MLP neurons of a small language model. Each row is named by its layer, matrix (gate and up: input weights) and neuron, and shows model dimensions 0-191. Each number is 128 + 24 x the weight over its row's rms, rounded and kept within 0 to 255. Numbers have three digits each. A neuron's up and down rows have the sign that makes its largest values positive.
Before each neuron's rows, "fires after" lists the tokens most often just before its 100 highest values on Wikipedia text that the model never trained on; "fires on" lists the tokens most often at its 100 highest values on Wikipedia text that the model never trained on.

fires after: "0", "9", "===", "8", "7", " ==="
fires on: "1", "9", "\n", "6", " vice", ";"
L3.gate127:124195121102102131113172125110119169073123163118103145131162107126155098143137130149151121124096141124146067170131148128088162132140118128130141094120169129081113149167135135089143099173126125187095134147138124105123101156139129144127120138103146181133110132173155130095100122115139121145132143140125124132133120116101104105112095137086134152167117151127154151127129110151157127119131115088127157134146153093120167104136106117122140145120119129133164112128094174113125122169162114198118108153149107161150131181126131107152104174092131132130163118129129132143152090123089166124
L3.up127:140142123139109095133167132090131162074119144096150144104168104083161100154131150107192122096174129111126087133116149110108167171151098159131121123112138138090135142123122183116130133148111119146124149112150127110101120167098141115113111102128180149131098085165118126088112126112139139133129103092127145133115171123176094110110113109121118135189125178100154130157162110134162126118144123076103140134127135109148142082132111144160108151101119117113153086101137129118151147164160124151115115129130144121164128197149131111144147117147091113140125159156136113129127090120115139115

fires after: "2", "1", "0"
fires on: "9", "7", "0", "8", "5", "ties"
L3.gate265:135165119084109125113090122119095166145085133126165151104117156157154146119146115112167118112125110147103120120146158105170070092126131131139123114119131130135149112145194132179095131177131156089133129168127136158129155115128149131132131142122114111174128131134101130084115113109142124169114120147100136152129144176116082109109151170160106176146138093100129144145082168137109095085148107142102118129111149134095159131140126090156148124136133124097110129142177179103145150098143098118138172125123144173128135112135088145135135156127155135121140125146110130141066102128106149121
L3.up265:147143104114156145171159124118130131146118112126112144129118158088192144142105120132159104134129117092126138133137136147119072123133095112170142146103109180149182114176130110123133126129147155129106134126147113116117153144127115132117114150103147147103105115066140131131150111119151071123155129122121119129122125142100163124096181156180103145186139153135104083114110185114098099155125143158109117104103106108096131142127143147155091126164137152122073116141138132107107206104132148170129182171101134103112141117143110155132121107133135128137098134157110154108111110148129136125

fires after: "0", "-", " \"", " In", " |"
fires on: "2", "e", "com", "un", "up", "0"
L5.gate610:117138125165147095113131126187119135182114156111112121192110146124138161136148140113158114142130107079123128123135074126115159133115104128135146115128159174122122103133169151141134091124115164178130128095120132134089135192115159129125149136103120181163079182178152115103168145153123077108106124119162126127141126141126190137095120131144130155119134104167106112125176123140099107106117122115094111111154143137126123114131149115122125144137093130107127103117138093113113144105170145122159119111142101100108114110141161117122127113126147178093095114149087173144112108114118133135
L5.up610:087096129129132136162150134151131107148075152143137126084145113117129154146123141147094149109121146133135146147129091111120155133153140102108152199169112100087124119165103109116113105085101129136109153115131164103118126179123155119142143156126134118120153176105145167112159129172133105139103142146158153141143111072143128122107128157137160139135132103143110111174155087154154102093129122124140141134148155166124151163106085131135119128125142163114158126099133156141157140163156148123107151133125159115137070120100092148099161164136139085202135098136128143103130115109164131144

fires after: " ", "-", " $"
fires on: "4", "3", "5"
L3.gate121:109153136151161103122123120083144124130160145122118150135155143139105147160105135134103137146127116135100108156161148136123145151144154138092161112104115126115106101144137111099120197109113112141137128122133135143125161100169139136115138080115134152159114149167143092142136100117107104142101150130098102105109136148103103122136118120100099139099144111132118148126102148126130120142125163095113129128154176103094128099123126155125137149106118092117127161152161135081143087087115115144085126084076121094117132137147105110128067139146071164141135141076155150096196174171177154125
L3.up121:164116100117121144089107106093133122099089125148126106139083158142109152164156091133128173119082081115135156152121137126152158117134133145152141119125092076099138109155137160136136107094149122096112101164104127113125150160115163121118162183143111110111139101161122095129165119127131141169118131158103102166146156125141167086118126129107125098158132128081170138136080133169130136084158134107126124110124152103131142154096125130149122125129141126123146161111135119063163162131088110093116124146136148170091143111122086111138134145130141159142179111103108129125100119147172101129

fires after: "1", "0", "9", "2", "8"
fires on: "9", "1", "8", "2"
L3.gate597:142113131106111124166115089118110108118087135095150076090091129116137165168140119157178115089167132145138117158113133139143145147093131133117129121117107100102150103143117137198102151157126138101138121133108169111125127157143151128128128176083118171075143116105111152143115170127146119121141155080120150091130152139118120145136153127166075101152143121127171138154099153145084142079145110105080148115108146158121113103131089158137113125179128094145104156153135152116126109113148122134143146155107162135142118089124113173148139134142124135104146122098127117155116099133095142085
L3.up597:130125137138149141141122131158115114147118161117132114118128091149125115118110127086169125150148118147119123138164130108103107151168134125155128152104142173141205123146108154171129146129135132109138097122107155158134147109126132132131120134140130124157139124117123112097126108077137129161131135130138131104140134132134143139145129150142132184126084171137135106154077131114072085089095116112149121117104118123149125125102109058135133139145134125130133116136129157171136142146088092142089139159160167116139086179194150160101095113081093172102168148138119161105160112135112174092

fires after: "1", "9", "\n", " in"
fires on: "9", " a", "8", " are", "|"
L5.gate570:152144136094092161118105149134143151097111146123114110141138113152151140099186075153155118074139109141101142126105139145129121080084113151142134112102117147143110129142180080119113080104147134147120148162113140091111147110126125113160181156136116147156131128081122108128143160116153097117156170163171147104154153104113111141171136126112089181145127151123140152135078149133106123175145153118139133079113152120158152091122127116110133135137123126122111100099170107115111142116129114134119101131136159153106149140143105137109127095153111172158161120147083116138084168143156130133
L5.up570:139110133175152130157159174136104116129136123158179122151133137123125108104131086150138144186121118147132093098116153126141116114094140151154114136141116127131169134168108116087141101114138107109142118125119128112146129130167099168079154144142107114151111115119141093155140145131163076126124116100158103122136176109156050111122141126132109171142154115146147147103095179112132162139121138133127163126145109154138116144167098132091139109120050101122080092154119160138101160114115129113104139087121153133148159125142078105150125102177134145136131124165128133100122121105151146114

fires after: " ", " He"
fires on: "2", "1", " won", "3"
L5.gate65:142193143121111146114122136128095170157120086120106121100129153146141154134121099134086132111121124140145098117101141129141097137132137099105184145123116142136139115097133140085109154103107097118146112147131106169061134123144169147129128119106104131164161148140145127103131113117137142168102126154149116168148129161110152117140135102103104160085134119149134155109102124160132133140153172111117148075157143112117118137150121138138194160145112068155139172117151148131108140109117113142085105132097098143157160113165135081135122130069125112059128132165114088149142127124118139137
L5.up65:143124171093154105120112140139106129065134084155135119133137130148112132140140143133079132111119134174149126102110130134166114132147133104161174138138110137109112113119121155074126137096102102106097102128139130134091095118127157147097123129127121137165128131176099101130173122131143167098145123135160115128098158145139213117123108105081126142072131131145139102133122169127157101135167156114095107118141178122126119123118090117109212136114114122125177130127134150112108154090104090118097107125102074122111142115143131086116153130110148122098131136122121122090116123108117161126

fires after: " ", "1", "-", "D", " N"
fires on: "2", "3", "1", "age", "0", "%"
L3.gate487:130151134115132133144103134123151112127137139084121212124098131113122157210098086091130103141074146173170121124119108100135130114131135158104117087153117124160128112119184121129121140114075148131113113148110131114121149154119180156122147113100118106125148151087106094147151129118111103112116151154145130109142106137152119131124092173121156110131112124117128139120132141126148121156136129103123183133168153075086146099102080170137154104133133106157136146143154098170123125115104148109145115126183083101099127121125133133147129144160094128114159138124132125165131099141160152127
L3.up487:167139134111094105112124141121130116145072057153120132138130131177140157142121141141128136108112128121128149158114157148128135153159126156160117122054124080116142116134171170147157126134118160119130117144107142146138176168124163156113112114091115134140108148109102120144163132127133151133164113125086094118153096140133125110137103110125093118142087117136149124120138154136161129084143088111143124140138119123106152111143132100191130120104170121135123154088154131175118160156127126123126097136129092113134096105151186133141137127098192121131152120096201115155158144155121124111

fires after: "2", "3", "da", "4", "9", " "
fires on: "4", "tors", "3", "6", "ments"
L3.gate230:116158056118127172140165133111086099120121106156125143124101173156094138125142088125082154133115133140116117163175140112119152169127154113135109130137175110109129132117141079148126122176165155163110141116137147116152158140148155164128113119092130125119137130112133151063136078121094103156167138101095097128137143140123126111099110121104106137113110114140124142096139123118161145161123119155102142134192120151106113116081133131135117151136079118176097124115147102145114123114154098133155152073103131121114165128140085110130117128121123129091177120150110157131100114113150162150
L3.up230:115112082140132136109111102109135102128168128169129111125104133144118155164083118102081146144143138146103123156160177114129144158180153101107082141151166108137140153111137114105124144141131140146110121109114154131151129127126143142143116129142154109149122101106114146104141121129122120116130142071085106110126144120140139113121151146117103124095093092153099118096147123092151144169105068142133116172198128171158078103115140123132111154122114133188101120125165070171137109136147119116132170077148114153121150147153103107137099130117102093107132085155149113158118149145124147142

fires after: "1", "2", "3", "9", "0", "6"
fires on: "0", "9", "8", "4", "7", "5"
L7.gate349:114172109120095151119116147137124152156123115121109127116119148121133082149131114119146145146089205138131095132087127140106154127131111118094120122095140098108109073138147130080110154120125162144140150148132133126100142128105162116118115171098135133124137141158181145091077087080126115147119147140136137145175129105148122135116120160125102149179147096111109126137147121136069112042121118099125149098124154127109159083137101129121145117181141122176100142137161112134107133131150126099116132111080111149117116108161127130139108167162104133106133156097109135151081132132103143132
L7.up349:132130135120123126133093170152116106111132141144103180118126110098101156155156106144114113168130176135166090146113139190138148108129105135176116087142094118093088099152127093104176115166170116162138095120142149111154112131125147147093135110103110090124130095109130130136112118144113173135098108095100147151145114107137109156133128149088095100156120148105132146121127150141130137139122095168124122128131193126147086125118113134113160126137144150132112123165149097139125153143146167127166181126115120129123136146166136103148173117116096118142143127101141129191106143092096072119

fires after: "2", "0", "1"
fires on: "e", "4", "5", "2", "3", "6"
L5.gate222:157148101150091117128122143125142153127118133141120148121122128154136127122118122121118100115106101142129125150108150100080092105095139153184120111085122166120108117149141121181124116152107174083129169153149121147112129139084182122096111155109152101159123160157118128071109140122149116103124139117139144117152149145120127128147130123105106105141118124060176114106103156134126095113122112124091134076145113141125156144144131116166129138125173095152101124122130098132133093128197106159101143129112121127134100165158107102155191112153149152144133149135133104177163074100106134121
L5.up222:094135135140178132123101160151147104124073159085143102095128124095155140139118109135142142113094128107113113153115171119113076114153127131098109149130106112093155107124131155113126110072107131126125062131150107099110124140156144120167133196108129187089101113107125141157164151145113144118120128131110116159121105107152118129154090100176155145143110135108156137157140161111090132080139099131134112116102115154099149156103146126150144129144152113155096101170131177140122144101175111130159116144119134123111093130101136103139107116158151120117104116120189133098155128135110158122

fires after: "2", "==", " was", "\n", "."
fires on: "0", " named", "See", "\n", " According", "According"
L4.gate375:165118148164156071106132114126127108148123132123130097122121204113148132098166140108139122118159126104108115136087111095105119151161109133129114159114144132103115101128121146079090125119102139131111079133123157108079158124152138140123137177128135111166140127155119097141100164119116089123132096134112078150123140150107147139112104089180139155101136133149101146110110075116118095085161128130093138118145155152123123149137130129101119123134144134117142082119135135085139138129159100168153148108182069150179142138115172120127137102128111151133097163159164103126131093113119147113
L4.up375:131126144170156118099126124138117171103137128098125109090146178137159097141118076138148088122148097160149129114095158114149118114128089154150152163133141106106131093136175148072099152107121161160141086142103158101113121099112151112127123182137112111135096117156136096124126132078146121100142124130114138120113125124113122086138113072144127160156106148123126121136105085075104095145137148136076125117136174137146130137143124118125150112097108115108163088106142119093124118109190077155147122154140118148107116138140124137154157136144144116129164189132132153122135129104092153104

fires after: "==", " ==", "\n", "==="
fires on: "\n"
L4.gate34:135114120118105132107148088190118140142107077139136130097166111116092112138165106153161113081151132122098106155139181144123134147140088123138129117102164144146103148102104152128107128142114154173088090138136176151135113148121150115122137132103151118188159170093132109147149131134116089085141108084116110082159146076140140155163144110112137105127117103157113172137094098124144120118137156166083159104135133172105140156121138105102142137104139091127116103122116142160094123136146091158122131115120149170162127149126143122141074160116115115129134137124168124142112111144151119147
L4.up34:183145099148119101100158089114118108166103109107131122089147110137122101106175085127154096092130129131107115141112148129144125163139073131161147130111133121128099122082145168083122137165116176121139108178122162152171101186141146100143147135117148098131168116125092132104123143132147082145146110100144121085115160085125126146133152106109120159133111095126124159139056109171131158100158143109106151097136131140121182138119121093120099106096128081112130109135126136137123134114149123176123141150129153127137142118147142130129124138129163165135127096160155106150093123129140111124

fires after: "1", "3", "5", "6"
fires on: "0", "8", "o", "3", "4"
L4.gate41:124134088121137139144136133131122137081112126123110151113129150159082168164127143159115141128101135160130118145126151089115140136100155112113140127149137108106145127145123128098105104132125142110168141136135129142077147133118127121138110128122107116110128122158115131137153125106142094157120166127076114158152122150154127133137106171143161145153118111142105159143095142173085107134120139125108124132154116111088138112147121137140096156140094143212126189105146117117115111100118080117163107111086152152116148050151083111162122104106181139117145172088078124137100165094145157155
L4.up41:142109086123137147125131067134151114106099135142152132100137125103076160145124145166112183178120148143149156156109158121144143139096132106109156121170091133106111148109159145080125084089152102116179165118149101115083138161129114107152119163145128131104124087132085135150162151116163151115119124119091125163132122142172109132142125153137114154151128133150110124146123142124108109145120078117131104169132106147132100130147136153174102149103121100126118154165128110143123106098109088095187127152117121147157136096164114116171149114119152108139146174083150141127104129146114141116